config = dict(
    d_model=704,
    attn_scale=0.125,
    tie_embeddings=True,
    parallel_block=False,
    extras=['capped logits'],
    init_std_up=0.0262,
    grad_clip=0.5,
    schedule='cos',
    final_lr_fraction=0.1,
    dataset='wikipedia_en',
)
MLP neurons of a small language model. Each row is named by its layer, matrix (up: input weights) and neuron, and shows model dimensions 560-655. Each number is 128 + 32 x the weight over its row's rms, rounded and kept within 0 to 255.
After each neuron's rows, "fires on" lists the tokens most often at its 100 highest values on Wikipedia text that the model never trained on.

L3.up1110 [165 118  55 173 114 145  91  95 148 131 106  94 135 127 161 109 150  80 140 173 115 113 139 169 125 116 155 140 159 129  70 108 138 140 100  75 121 135 149 174  61 117 188 182  92 130 125 124 174 110 115 113  77 165 151 113 145 143 164  95 114 130 170 140 128 122  97  74 116 119 104 108 160 152 138 138 123 139  54  80 155  69 145 137 111 170  94 106 142 130 109 178 127  84  23 155]
fires on: " in", " |", " and", "|", " left", " the"

L3.up2104 [105 129  86 137 162 120 117 116 137 111 150 135 116 117 183 122 155  96 140  96 136 142 176 144 138 192 208 101  68 151 157 144 219 118 116 114  84  91  82  84 168 182 118 184 156 136  93 134 153  77 139 109  97 120 187 166 180 101 120 129 112 107 119 138 199 132 122 171 116 133  83 125 139 132 182 143 144 127  98 118 113 117 122 163 132 179 144  84 123  92 156 170 156 145  53 199]
fires on: " an", " An", " not", " no"

L3.up117 [108 133 180 126 192 138  93 140 127  84 150 133  85 197 175 103 158 160 153 120 102 116 139 159  96  94 129  98 154 196 104  66 144 107 166 120  81  86  85 133 100 137 163 181 168 112 105 117 148 102 142 102 153 146 171 153  88 127 132 123 197 135 178 109  93 123  89  77 105 134 129 137 175 147  82 100 115  94 151 176 143 151 101 144 124 164 125 182 120  67 184 112 117  82 130 147]
fires on: " |", " on", " the", " to", " Cup"

L3.up977 [115 145 124  87 127 142 170 108  76  51 133  89 132 107 146 123 100 107 114 116 136 150 137 147 132 106 111  84 107 142 124  98  81 106 188 108 144 149 139  91 130 108 117 155 157 134 146 131 125 144 119 118  89 114  87 100 126 156 115 130 146  99  80 123 170  78 129 118 167 139 143 130 170 136 134 120 137 114 110 130 130 158 144 131 141  88 150 148 111 132 141 155 181  83  91 130]
fires on: " in", " of", " from", " his", " on"

L3.up844 [ 95 154 173 137  77 125 145 202 142 118  58 137  66 166  70 114  70  60 148 111 117 125  63 129 116 139 147 144  87 154 139 160 150 121 103 145  94 147 155 137 108 151 134 115 103 113 126 145 112 155 128 159  51 161 142 143 112 112 162 214 105 120 116 132 134 133  71 129  66 106  60 115 175 113 136 102 113 139 121  99 145 148  82 134 138 163 101 160 122  94 185 144  80  94  80 123]
fires on: " by", " as", " how"

L3.up554 [ 78 147 121 155 127  98 138 147 112 119 113 129 112 117 143 107 152 153 158 123 139 124 154 142 130 124 142 143 126  77 177  81  59 129 133 147 106 154  89 133 194 127 167 122 174  89 135 151 152 129 192 113 160  60 127 108 134 180 149 125 145 138  78 114 126 122 188 120  96  92 167 122 119 145 119 176 116 210 100 137  90 188 173  60 131 135 148 151 133 132 141 118 134 176 167  56]
fires on: " |", ";", " the", " from", " to"

L3.up2527 [184  67  92 159 131 122 129  96 168  44 154 171 145 114 148 156 151 130 188 106 114  84 144 119 168 122 150 183 103 124  91 135 185 139 150 127  86 108 118 146 145 157 159 151 106  98 120 137 123 152 151 118 105  97 186 114  81  95 180  75 106 131  87  55 162 106  66 108 155 131  55  84 151  87 135 122  75 118 139 172  96 146 144  61  91 101 119 111 120 150  99 130 134  69 142 123]
fires on: " by", " the", " of"

L3.up718 [100 187  77 135 207  59 132 129 174 129  42 123 142 102 153 151 227  37 111 121 150 127 124 149 164 147  49 125 132 125 176 144 111 130 162 154 110 140 124 130 163 120 145 171 118  91 108  98 186 170 136 134 135 125 166  97 104 175  93  58  80 144  81 123 211 174 139 103 137 141 133 126 111 160 131 126 129  85 109 138  97  72 185  98 105 116 167 124 181  75  80 144 132  89 182 104]
fires on: " of", " the"

L3.up1328 [153 101 152 122 176 187 133 143 111 119 109 151 121 171  99 105 154 182 111 113 162 159 211 116 125  43 135 125  89 118 140  86 155 178  94 145 105  87  55 136 102  76 134 113 149 142 104 130 156  89 122  99 111 116 173 114 113 126 134 124 156 113 157 111 165 137 149 118 136  89 144 130 148 103 149 148 126 152 119 139 110 134 168  79 124 145  88 159  73  95  93  72 147 119 154  95]
fires on: " |", " and"

L3.up170 [146 177 119 150 108  81 160 103 150  62 139 120 109 181 133 134 181 120 146 111  76 149 175 133 122 136 150 127  81  77 179 164 153 145 121 148 128  81 114 117 160 170 136  95 166 193 134 155 151 124 159 130 146  99 153 135  94 128  90 161 165 113 118 112 153  83 100 108 104 103 118 107 150 139 128 184 190 144 158 125  99 169 114 123 103 153  87 120 122  81 128 119  91 110 110 106]
fires on: " an"

L3.up2725 [ 93 144 101 116 124 147 120 175  83 159  87 138  78 110 100 107 105 120 131 145  99  75 196 154 150  76 130  79 112 104 123 188 129 122 138 158 105 103  96 126 132 120 158 136 106 124 141  66 138 155 122 171 139 166  65  93 134 146 144 138  83 144 174  93 170 210 125 173 111  84 136 122 101 148  81 161 121  88  95 182 147 149 140 120 162  85  84 183 119 101 116 156 113 128  83 118]
fires on: " would", "\n", " to", " by", " will"

L3.up1444 [129 123 121 128 103 151 161 160  63 160 143 145 119 147 161 134 139  53  61 121  99 157 155 130 154 151 139 149 182 115 156 127 110 138 210 117 136 160 161 139 115 102 108 148 156  75  77  77 116 176  87  96 141 126  90  91 142 122 192 129  95 109 121 161 128 113 171 113 119 104  97 113 129 135 157  84 132 119 100 111  86 130  93  85 165 123  96 102 151  88 116  83 105 140 144 200]
fires on: " No", " which", " De", " where", " real"

L3.up378 [132 172  64  98 154 134 100  89 105 173 125 112  74 130 104 147 102 106 152 100 156 157 157 156 167 111 171 135  81 147 141 179 156  63 104 180 129 133 111 192 145  91 163  45 137 154 116 107 157 155 109  98 147 138 141 135 102  77 189 121 132 118 122 112 107 166 146  93 146 142 146 131  97 148 141 164 144 124 132 107 115 136 120 148 142 169 137 118 218 142  89 175 141 100 113 152]
fires on: " of", " the", " |", " de"

L3.up238 [159 130  99 170 174  84 136 135 134 107 186  90 109 114 118  56 114 160 118 142  92 147 102  85 109 130 117 177 148 120  90  73 105 135 123 135  91 121  75  94 102 100 121 100 134 113 182 160 128 109  95 178 148 146 110 112 160 142 120 122 134 106 133 160 130 145 153 149  99 107  97 138 147 153 134  80 148 116 108 115 129 127 120 132 118 131  94 153 154 136 115 153 149 161 145 153]
fires on: " to", " |", " for", " only", " was", " come"

L3.up693 [ 99 181 107 167 135 129 174 131 120 128 152 117  93 159  95 161 126  80  97  94 131 164 102 179  65  99 153 136 138 173 145 148 159 111  79 137 128 182 131 172 166 110 124 165  78  65 212 164 144 151  61 125 146 124 120 171  84  75 118 135 178 138 168  90 143 230 121 112 126  82 101 109 152  89 127  97  91 130 122 106  77  72 140 128 151 127 106  89 133 179 169  87 123  71 148 124]
fires on: " of", " that", "ed", "ing", "ause", " |"

L3.up949 [145 177 174 229 115 138 150 174  95 189 152 127 163  93 144 129 104 164  82 148 167 124 163 124 149 143 149 169 125 124 144 111 128 116 126 147 146 102 103  90 152 109 147 116 191 160 119 165 157 109 129 128 128 111 171 152 101  91 111 100 168 187 103 118  67 152 115 169 117 169 128 125  98 153 146  83 161 118  88 121 154 108 112 220 160 118 129 122 112 155 210 131 120  85 114  87]
fires on: " |", "\"", ";", ".\"", " 0;"

L3.up1282 [140 153 135  86 140  66 140 131 149 121  94 150  61 138  79 129 183 158 176 148 144 127 170 102 126  82  91  83 108 111  70 137 143 173  90 128 116  66  80 148 115 142 112 176  93 118 168  68 133 115 177  95  87  96  99 154 173 148 127  94 122 101  92 118 160 184 187 106 124 139 133 179 151 108 144 113 194 129 121 186 152 137 114 181 181 168 108 157  83 114 124 107 154 137 136 133]
fires on: " in", " for", "\n ", " throughout", " the", " of"

L3.up2535 [113 145 153 186 102  98 151 133 138 124  84  74 145 119 135 126 158 149 130 119 141  99 123 129 136 119 131 171 174 148 138 161  80 103 114 137  84 120 175 154  56 115 127 127 120 138 142 151 158 152 107 120 112  92 147 115 131  81 140 114 116 109 150 136  90 128 192 123 115  60 144 141  91 160  97 105 105 118 158 109 103 182 157  85 132 105 101 129 180 117 157 103  77 133  85 135]
fires on: " |"

L3.up2069 [124 104 128 108  92 162 152 119 134 110 148 136 163 139 106 111 143 151 166 124 112 153 150 168 157 122 153 182 144 113 137 145 159 152 186 133 107 104 131  85 166 102 115 152 223 122  75 193 110 116 133 130 130 136 114 141 111 164  78 104  98 121 110 107 170 199  84 117 121  92 167 119 131 159 114  80 143 116 185 175  29 132 119 132 110  58 128 101 107 110 212 119 121 132 120 113]
fires on: " an"

L3.up1344 [110 169  95 159  93 178 126 134  83 102 131  64 141 143 168 131 174 190 152  75 123 141 171 151 121 126 125 137 146 118 141  77 101 165 135 114  76 130 172  74 105 203 131 165 125 166 130  44 150 145 115 114 156 159 141  44 109 154 137 122 148 147 113 140 136 129 156 126 154 118 164 149 103  89 135  77 172 158 182 191 141 124 103 173 105 173 134  91 137 145  60 128 107 140 125  90]
fires on: " of", " or", " as", ",", " and", " name"

L3.up2647 [113 117  94 193 115 174  86 138 175 138 122  82  98  66 130 171  88 162 158 121 154 115 168  76 115 135 116 159 107 127 134 135 157 145 115  90 111  94 127 110 163 117 138  58  85 145 140 104 160 148  99  99 161 106 203 138 178 159 190 135 120 109 166 109 168 121 153 134 162 140  97 130 104 140 124  68 126  84  91 165 155  69 171  95 126 105 142 142 149 125 109 118 172 122 193  60]
fires on: " the", " on", " The", "\n", " ="

L3.up2432 [164  80 122 141  86 178 151 174 150 133 114 127  80  96 105 180 146 134  44  72 152  87 118 143  89 143 157  95 151 117 155 143 138 136 147 176 131 124 117 135 117 153 135 164 146 106 171 109 117 133 142 148  75 131  91 134 100 152 113 133 116 140 169 133 141 159 124 125 153 101 145  92 132 163 121 133 146 104 143 123 122 172 129 111 100 165 110 117 112 123 125 100 120  97 144 121]
fires on: " |", " of", " an"

L3.up1557 [155  66 114 149 167 131 107 141  73 148 118 126 100 101 133 134 133  68  55 141  79 142 104 127 144 127  93 103 181 174 121 129 161 138 145 106 116 104 129 141 117  95 120  98  93 149 101 169  87 183 124 101 106  84 166 131 155 118 133 101 142 166 119 130 178  91 114 146 150 155 116 169 111  88 117 119 146 189 106 137 117 111 122 125 105 129 128 169  66 150 129 156 155  74 175  63]
fires on: "\n", " often"

L3.up345 [165 156  93 146 153 117 142  92 118 131 150  88  53  87 138 110 131 150 145 139 148 155  81 129 111 134 142 144  69 124 111 170 122 125 115 131  85 139 151 147 115  77  62 105 151 185 107 129 119 142 120 129  81 169 125  71 138 149 106 132 145  72 107 168 105 138 126 145 119  99 161  68 123  79 167 126 130  89 140 158 167 180 121 134 138  86 103  93 141 166 162 110 186 107 115  84]
fires on: " |", " and", "ind", " a", " than", "/"

L3.up2646 [149 107 132 130 121 111 151 154 147 148 137 108  67 126  97  92 129  92 112  96 106  86 125  85 118 167 127 125 147 205 106 102 129 133 140 153 123 135 132 147 154 103  92 156 129 110 162 116 148 142 166 166 119  72 120 115 127 113  97 130 174 165 110 107 154 164 106 117 160 131  71  98 125 133 112 174 208 109 102 121  85 203 117 137  63 137 127 174 157 166 146 139 191 137 165 107]
fires on: " of", " or", " and", " than", " to", " |"

L3.up202 [155 100  85 123  81  97 151 142 164 101  85 139 112 112 138  45 155 108  60 149 121 127 131  49 112  98 176 125 118  60 148 168 133 152  46 128 137  97 143 167 103 111 158 139 157 154 157 100  72 129 179  88  92 153 174 169 131 150 158 113 157 155 120 121 153 159 153 129 150 126 126 106 102 153 139 153 108 202  98 132  55  54 160 107 145 134  73 127  95 126 185 126  81 152 140 133]
fires on: " by", " or", " for", " down", "ind", " to"

L3.up573 [116 164 131 145 143 159 150 105 155 118 151 151 109 119 120 130  90 130 155 100  95 124 103 113 152  68 100 162  79 134  73 128 199 114 114 103 147  92 115 195 163 101  83 134 162 100 134 133 196 135 139 152  61  64  97 171  98 173 138 132 101 100 132  90 125 110 201 135 112 115 176 101 124 131 133 156 181 139 183 155 140 124 134 164  89 148 126 103  83 102 113 158 136 147 112 140]
fires on: " of", " its", "-", " the", " his"

L3.up264 [ 99 104 119 137 195 126 165 145 135  86 103 122 128 158 109 180 166 182 150 137 107 154 124 132 139 101 176 102 140 149 201 147 130 177  71 176 160 122  87  52 156 169 114  81 151  96 129 105 149 112 120  68 115 203 154 122 121 111 142 103 131 140  86 127 106  90 122 156 122 135 141 128  77 128 133 126 117 120 117 122 115 179 152 136 135 140 190 141 107  97  99 117 169 175 135  96]
fires on: " as", " the", " by", " of", " for"

L3.up1154 [155  92 167 175  63 155  87 125 173 132 168  44 134 133 128 129  87 151 170  89 118 145 161 124 107  87 104 168 156  94 125  95 181 162 106  70 175 140  63 125  74 108 151 114  99 151 135 153 113 120 136  74  89 143 152 134 140 130 126 166 158 115 141 178 121 100 110  93 137  94 165 165 136 176 163 163 144  79 125  88 104 114  84 141 116 152  90 105 167 127 135 129 144 103 131 175]
fires on: " |", " of", " %", " power"

L3.up1372 [150 129 119 119 114 161 132 144 117 124  56 118 129 150 176  72 120 139 112 102 117 125 133 133  58 112 173 135  95 140 179 153  77 151  31  56 110 164  50 138 117 193 162 114 145 171  90 118 144  89 154 138  93 107 136 100 107 119  81 107 139 159 169 135 158 123 126 103 158 171 113 101 114 147  98 123 127 127 178 165  59 119 130 146  86 148 148 205 116 134 188  67 124 127 150 134]
fires on: " or", " and", " |", " to"

L3.up2490 [120  78 105 164 148 104 181 151 149 152 108  87 130 101  66 131 166  86 155 140  58 111 218 156 112 189  99 108 147 146 206 113 145 114 124  83 175 141 101 125  77 151 209 105 123  89 127 113 104 130 108 135 200  81  94 103  92 152  92 173 172 161 155 130 131  91 106 127  98 143  96 109 147 131 133 211 110 155 144  76 152 138 126  97  90 108 151 129 139 151 121 169 115  82 157  97]
fires on: " 0", " —", "ost", "umb", " (7", "d"

L3.up0 [112 203 148 139 125 122 124 136 136 160 168 152 160  98 100 119 185  99 147 119  89 105 159 119 165 128 180 104 116 154 168  73 126 139  93 180 104 101 124 165 117  88  85 100  99 150 188 100 127 180  99 164  91 126 149 122 173 155 155 108 179 137 142 127 155 173 111 119  74 146 167  71 142  77 100 112 117 123 114 129 152 111 124  64  96 147  82  91  91 140 127 130 127  37  75 135]
fires on: " |", " C."

L3.up963 [119 121 116 128 104 150 166 121 169 185 116 173 199 190 106  78 183  91 148 151 116  89 146  94 154 157 115  89  77 114 119 114 154 125 123 116  47  58 121 170  82  82 111 130 110 158 123 166  99 120 172  63 100 111 166 151  63 168 108  84 156 128 111  94 114  96  57 124 162  70 138 118 144 110  86 126 157 129 131  87 102 123  96 127 161 146  77 192 119 129 126 143 108 139 118 145]
fires on: " the", " a", " an", " 2023;", "2)", " 2003"

L3.up996 [151 195 142 176 154  89 141 156 141 174 115 158 147 126 187  99 148 121 147 175 177 119 209 128 146  79  67 155  78 155 106  83  72 121  95 117 100 117 101 119  63 162 107  90 128 133 113 169 121 128 106  83 104 115 119  56 107 131 149 130 103  58 111 110  79 144 176 162 119  77 124 193 102 147 103  73  79 142 123 151 105 155 124 159 137 124 107 148  91 129 149 115  78 131 149  65]
fires on: " |", " election:"

L3.up2770 [161  89 152 102  80 124 109 157 149  90 168 144 128 123 183 119 127  82 157  89 131 119 142 109 144 113 183 164  96 157 100 131 132 115 135 129  71 190 101 127 159 155 142 151  92 130  96  61 142 143  89  68 164 104 102 145 137  63 134 127 180 162 114 136 149 148 192 113 140 183 110  82 136 128  94 114  96 135 154 136 123 121  93 112 122 123 141 134 176 177 117  96 143 125 146 101]
fires on: " 0", " |", " to", " Goals", " 1"

L3.up1703 [170 143 129 215 159 158 118 171 164 207 142 159 122 125 107 120  94 112  98 134  96 146 106  94 145 183 122 115 159  80 170 128 169  70 118 137 160 195 108 153 135 139  91  82 127 153 179 105  73 102 161 127 153 121 116  50 182  97 141 111  98 139 132 121 168 180  75 172 128 106 127 141 140 155 155  79 145 113 102 182 159 135 153 129 166  99 114 130 157  60 106 171 132  47  72 109]
fires on: " |", " competition", " goals", " "

L3.up1975 [ 93  64 132 112 158 130 107 143 127  71 152 143 123 129 189 161 230 115 135 122  78 111 173  87 150  83  82 131 167 129  86  83  95 100 106 151  97 172 155  99 154  72 207 128 153 100 117  98  85 139 125  72 111 132 106 125 171 127 121 171 141 193 159 199 154 125  87  97 145 110 139 101 123 136 150  98 102 180  97 120 118 171  86 107 114  91 142 196 187 179 111 143  91 177 105 120]
fires on: " by", " |", " on", " that", " for", " until"

L3.up2721 [120  78 174 111  42 158 136 148 148 182 120 112 187 140 149 114 147 129 180 163 131  82 133 215 134 174 186 113 109 137 148 134 144  96 172  86  95 147 155 132 101 102 138 115 171  84 124  85  64 124 115  93 138 109 149 202 169 139 136 131 124 134 137 150  94  85 147  73 149 150 124 111 148 129 101 138 124 121 138 103 150 174 122  76  76 187 133 170 177 148 124 158  85  92  39 125]
fires on: " ", "\n", "|"

L3.up1738 [176 178 122 170 150 153 153 172 154 103  64 123 145  93 133 139 109 139 183 138 171 133 216 127  63 186 167  62 159 156 109 128  98  99 111  92 129  74 158 108 140 172 144 148 148 144 135  84 160 123 123 160 119  76  81  90 124 162 146 103 143 121 173  84 157 128  98 123 183 129 119 161  75 151 127 100 147 162  51  89 149 109 164 158  67 121 157 163 192  82 107 127 162  88  48 180]
fires on: " L", " father", " K", " first"

L3.up1035 [ 83 140 130  91 119 126  88 116  81 132  99 134  82 171 102 112 108 102 110 163 136 148 101 163 155 129  94 112 182 216 127  93 141 134 126 128 116 143 146  93 123 196 152 137 144  74 134 162 188 125 158 137 118 135 116 159 139 156 177  94 120 146 100 144 130 166 150 157  88 140  54  68 164 172 118 137 138 142 125 193  98 120 130  64  61 176 110 145  98  96  95  80 186 180 183  75]
fires on: " and", " of"

L3.up2776 [114 134 122 154 130  64 124  93 134 181 104  98 159 117 128 112 126 149 160 143  56 139 112  99 161 134 147  59 150 131 113 104 127 153 141  88 139 161 143 110 147 119 120 157  83  43 124 144 143 102 129 128 121 163 160 115 128 131 176 125 103  84 104 161 168 107 120 153  45  43 135 101 130  90 144 130 142  97 189 154 121 119  89 123 168 127 154 149 173 123 140 123 133 103 202 134]
fires on: " and", " of"

L3.up1992 [132 153  93 108  85 117 101 150 172  86 127 157 177 142 125 137 149 180 174  99 140 115  89 140 162  80 105 115 135 151 113 162  65 163 106 122  91 109 126 161 151 144  68  89 188 188 159  94 166 132  65 119 117 154 174 168 123 202 153 179 117 114 106 116 103 196 125 112  81  61 124 144 131 146 180 109 135 115  71 130 130 152  79 149 146 153 107 205 101  97 179 119 135 141 122 143]
fires on: " of", " is", " pl", " /", " by"

L3.up13 [137 173 152 113 188 169 161 147 167 150 142 161 123 180 151 174 170 169 102 118  84 140 145 123 148 183  75  97 111  74 109 181 132 150 116 139 124 133 127 184 113 154 134 125 153 136 196 106  58 147 143 182  92 131 128 195  91 126 143 102  93 194 130 150  82 169 119 141 100 100 144 217  98  97 123 153 122 111 142 127 173  54 115 158 174 143 154  93 123 133  92 171 153  98 150 183]
fires on: " |", " was", " is", " can", " "

L3.up1769 [122 118 145 163 174 102 153  90 121 164 181 141 109 144 139 165  83 177 129 151 136 108 116 127 153 141 104  61  98 109 123 121 138  80 139 143 161 128 138  91 127 161  93  84 121 121 124  92 148 152 147 141  84 161 128  63 127 140 139 111 158  99  41 134 144 114 143 155 150  93 129 190 111 119 123 152 184 118 120  99  65 191 161 144  99 143 164 146  81 168 137 120 122 134 142  91]
fires on: " |", "h", "'", "p", "th", "V"

L3.up914 [ 87 167 138 158 127 140 156  87 145 149 112 158 144 157 124 127 174  94 159  99  83  99 122 124 112 124 126 151 101  79 150  85 143 187  99  91 150  74 140 118  90  97 172 131 122 103 121 133 163 200 120 201 198 169 161  98  92  71 138 105 101 121 132  93 147 132 140 160  67 114 152 121 154 132 149 141 162  94 136 122 120 114 130 107  90 133  77 163 162 116 111 172 128 111  41  70]
fires on: " |", " s"

L3.up1004 [182 152 151 122 149 133 174 135 134  76 117  58  77 167 148  94 146 148 131 114 140 142 131 136 138 171 131 117 103 101  62 109 131 157 156 133 122 138  85 138 122 149 112  61 104  98  82 150 130 123 101 108 112 125 134   6 186 123 154 148 160  93  71 187 160 127 130 118 120 127 127 141 143 105 183 162 172 116 144 174 173  73 117 115  61  83 123 135 125 137 140 145 142 125 103 210]
fires on: " a", " of", " |", " A", " G"

L3.up530 [ 91  89 157  84 129 102 168 156 141 113 189 178  44 157 180 137 173  79 109 111  42  93 134 131 148 156 190 134 128 166 127  63  88 122 159 145  83 147 124 123 184 102 116 133 141  78 147 197  90  56 154 173  79 129 151  75 126 114 133 139 123 128 109 133 175 200 157 124  92  98 124 114 130 161 102 170 140 114  89 127 151 144 146 185  95  99 132 160 125 193  62 134  96 183 158 150]
fires on: " |"

L3.up1077 [ 73  88 121 168 164 218 160 123  90  91  64 158 166 143 109 134 133 100  96  74 102 136 149 121 165 116 169 106  69 110 173 171 107 128 101 194 135 127  92 133 154 184 127 126 161 125 149 155 129 161  73 156 114 160 169  84 124 158 181 159 143 119  86 125 156 159 187  59 114 105 137 181 144 176  89  87 171  85 150 199 142 155 123 141 147 150 128 104 168 126 127 169 129 124 154 161]
fires on: " as", " is", " be", " of"

L3.up2130 [120 127  80 162 128 147 108  89 167 136 111 130 177 158 129 129 181 170 192  80 109 132  57 144 169 124  40 134 153 104  94 127  94 123  91 124 114 120  91 104 193 143 114 105  88 149 134 128  84  68 165 169 115 169 113 100 134 159 155 213  96 105 132  67 116 134 124 176 130  94 132  93  92 161 119 159 106 210 130 102 146 116 110 118  66 174 141 149 150 143 137 130 154 183 117 118]
fires on: " or", " when", " as", " than", " and"

L3.up2699 [147 108 159 126 130 121 114 154 166 145  99 122  61 123  99 122 169 150 144 111  99 105 154 154 104 153 106 156 145  88 120  90  81  91 123 137 179 148  80  99 127 145 207 121 130 136 159 154 120 113 145 142 141 139 137 153 149 118 120 144  85 127 112  75 215 167 154 159 197 107 114 143  99 156  52 163 146  97 145 175 121 110 117 130  96 172 132 160 125 180 142 100 102 193  87 125]
fires on: "\n", " by", " or", " than"

L3.up1419 [138 191 105 124  76 118 121 116 137 145 131  84 168 145 153 144  98 128  36 135 119  75 145 129  81 156 124  82 144 182 134 119  82 130 176 153 163 141 100 155 157 132 107  37 167 138 133 122 145 132 165 186 174 149 147 113 106 178  68 152 128 159 126 159  77 150 117 159 132 128 106 185 138 184  70 113 134  82 127  98  92 158 195  84  62 104  90 114 137 133 108 145 126 107 216 111]
fires on: " of", "ing"

L3.up711 [ 75 133  90 114 132 172 141 153 178  71 127 109  42  74 188 159 149 125 105 131 144  89  77 105 127 156 149 134 170 176 156 107 137  82 196 110  93 185 130 155  99 174 136 122 114  98 140 119 130 131  80  79  81  76 126 120 159 100 167  86 167 134 103  92 159 185 135 118 132 204  98 101 122 136 139  85  87 158 131 176 155 163 178 128 156 142 147 152 105 188 134 138  99 119 108 170]
fires on: " in", " of", " ===", " from", " by", "==="

L3.up1242 [122  93 130  97 116  76  87 159 120  95  89 101 128 149 128 107 152 134 136 163 106 133 111 178 152 156 167 155 134 140 146  91  93 117 154 129 150  97 200 152 124 151 148 147 124  84 134 160 215  86  84 173 166 113 108 146 108 144 146 107 140 114 113 138 177 105 146 123  64 149 111 121 127 171 133 148 118  79 156  55 178 132  92 117  57 157  90 115 175 128 138  63 162  83 152 150]
fires on: " and", " in", " first", " of"

L3.up465 [135 122  67 100 154 142  67 110 182 100  90 145  79 110 140 100 179 133 139 162 105 147  91 146 155 112 137 128 142 162 146 136 171 147 119  86 123 145 101 104  79 166 165  97 136 173 134  90 118 108 156 172 205 133 152 103 128  68 153 112 165 106  89 179 100 158 143 137 115 206 155  70  84 134 102 146 188 114 197 128 115 145 135 155 180 117 159 102  87 112 142 133 158 119 120 121]
fires on: " and", " to", " with", " /"

L3.up183 [173  91  97 132  67 141 163 158 125 144 152  98 182 101 155 117 112 108 157 117 157 118  73 132 126 105 100 164 130 130  85  90 110 147  85 103  99 138 161 113 100 106 124 107 146 154 171 116 158 199 162 103 133 169 118 176 163  91  78 120 108 167  80 211  80 107 114 119 112  84 101  97 148 170  96  90 142 129 130  95 100 134 119 103 154 149 115 141 148  88 122 131 126  82  83 134]
fires on: " |", " ", "est"

L3.up2150 [140  99 102 136 201 149 138 117 165 193 111 144 124 185 176 137 137  78 106 155 148  98 122 191 142 133 121 149 111 154 125 101 156 134 153 150 130 121 150 181 126 141 174  94 165 133 143 152  67 151 111 127 105 105 102 174 140 163 150 149 206 120 129 149 202 143 203  78 115  84 120 163 103  99 128 116 177  79 165 151 170  99 156 121  67 163 105 131 126  98  31 112 155 170 137  78]
fires on: " |", "-", " of", " the"

L3.up2006 [146 173  55 187 146 151 136 136 175 143  86 194  89 103 140 106 161 106  77  64 135  72 163  64 147 104 134 149 125 158  95 106  98 124 134 140 106  76 135 130  95 162 128 157  93 181 193  94 133  76 119 102 116 127 120 154 158 101 169 136 131 145 107 156  64 108 124 135  65 120  92 117 121 156 141 154 154 180  29  89 133 188 166 160 170 163 119 142 119 110 209 107 124 163  25  88]
fires on: " and", " in", " but", " it"

L3.up1464 [120  88 113  71 184 136 131 141 109 104 197  54 159 167 150 149 145 150 173 116 105 126 124 173 129 155  57 103 120  96 154  96  62 142 198 113  92 209 122 119 164 169 107  93 130 194 165 137 125 175 147 112 136 134 127 107 142 112 137 123 180 118 113 156 129 111  76 149 135 146 128  79 150 112 147  94 119 151 167 150 129 166 153 110  64  41 107 174  93  55 126 166 106 125 133 142]
fires on: " |", "\n", " 0", " Apps;", " of", " —"

L3.up1895 [122 149 225 115  74 101 108 110 117 135 103 109 145  90  90 137 115  64  75 165 118 156 105 101 150  71 148 154  58 110 180 181 183  85 142  80 155 119  84 156 138 118 132 137 170 118 139 165  84 126 150 126  85 119 171  99 140  68 101  35  84 112  97  97 148 125 123 108 142  66 102 100  97 131 104 144 159  64 160 183  98 122 120 113 111 141 120 116 153  97 116  85  76 160 177 157]
fires on: " a", " to", " over", " American", " than", " United"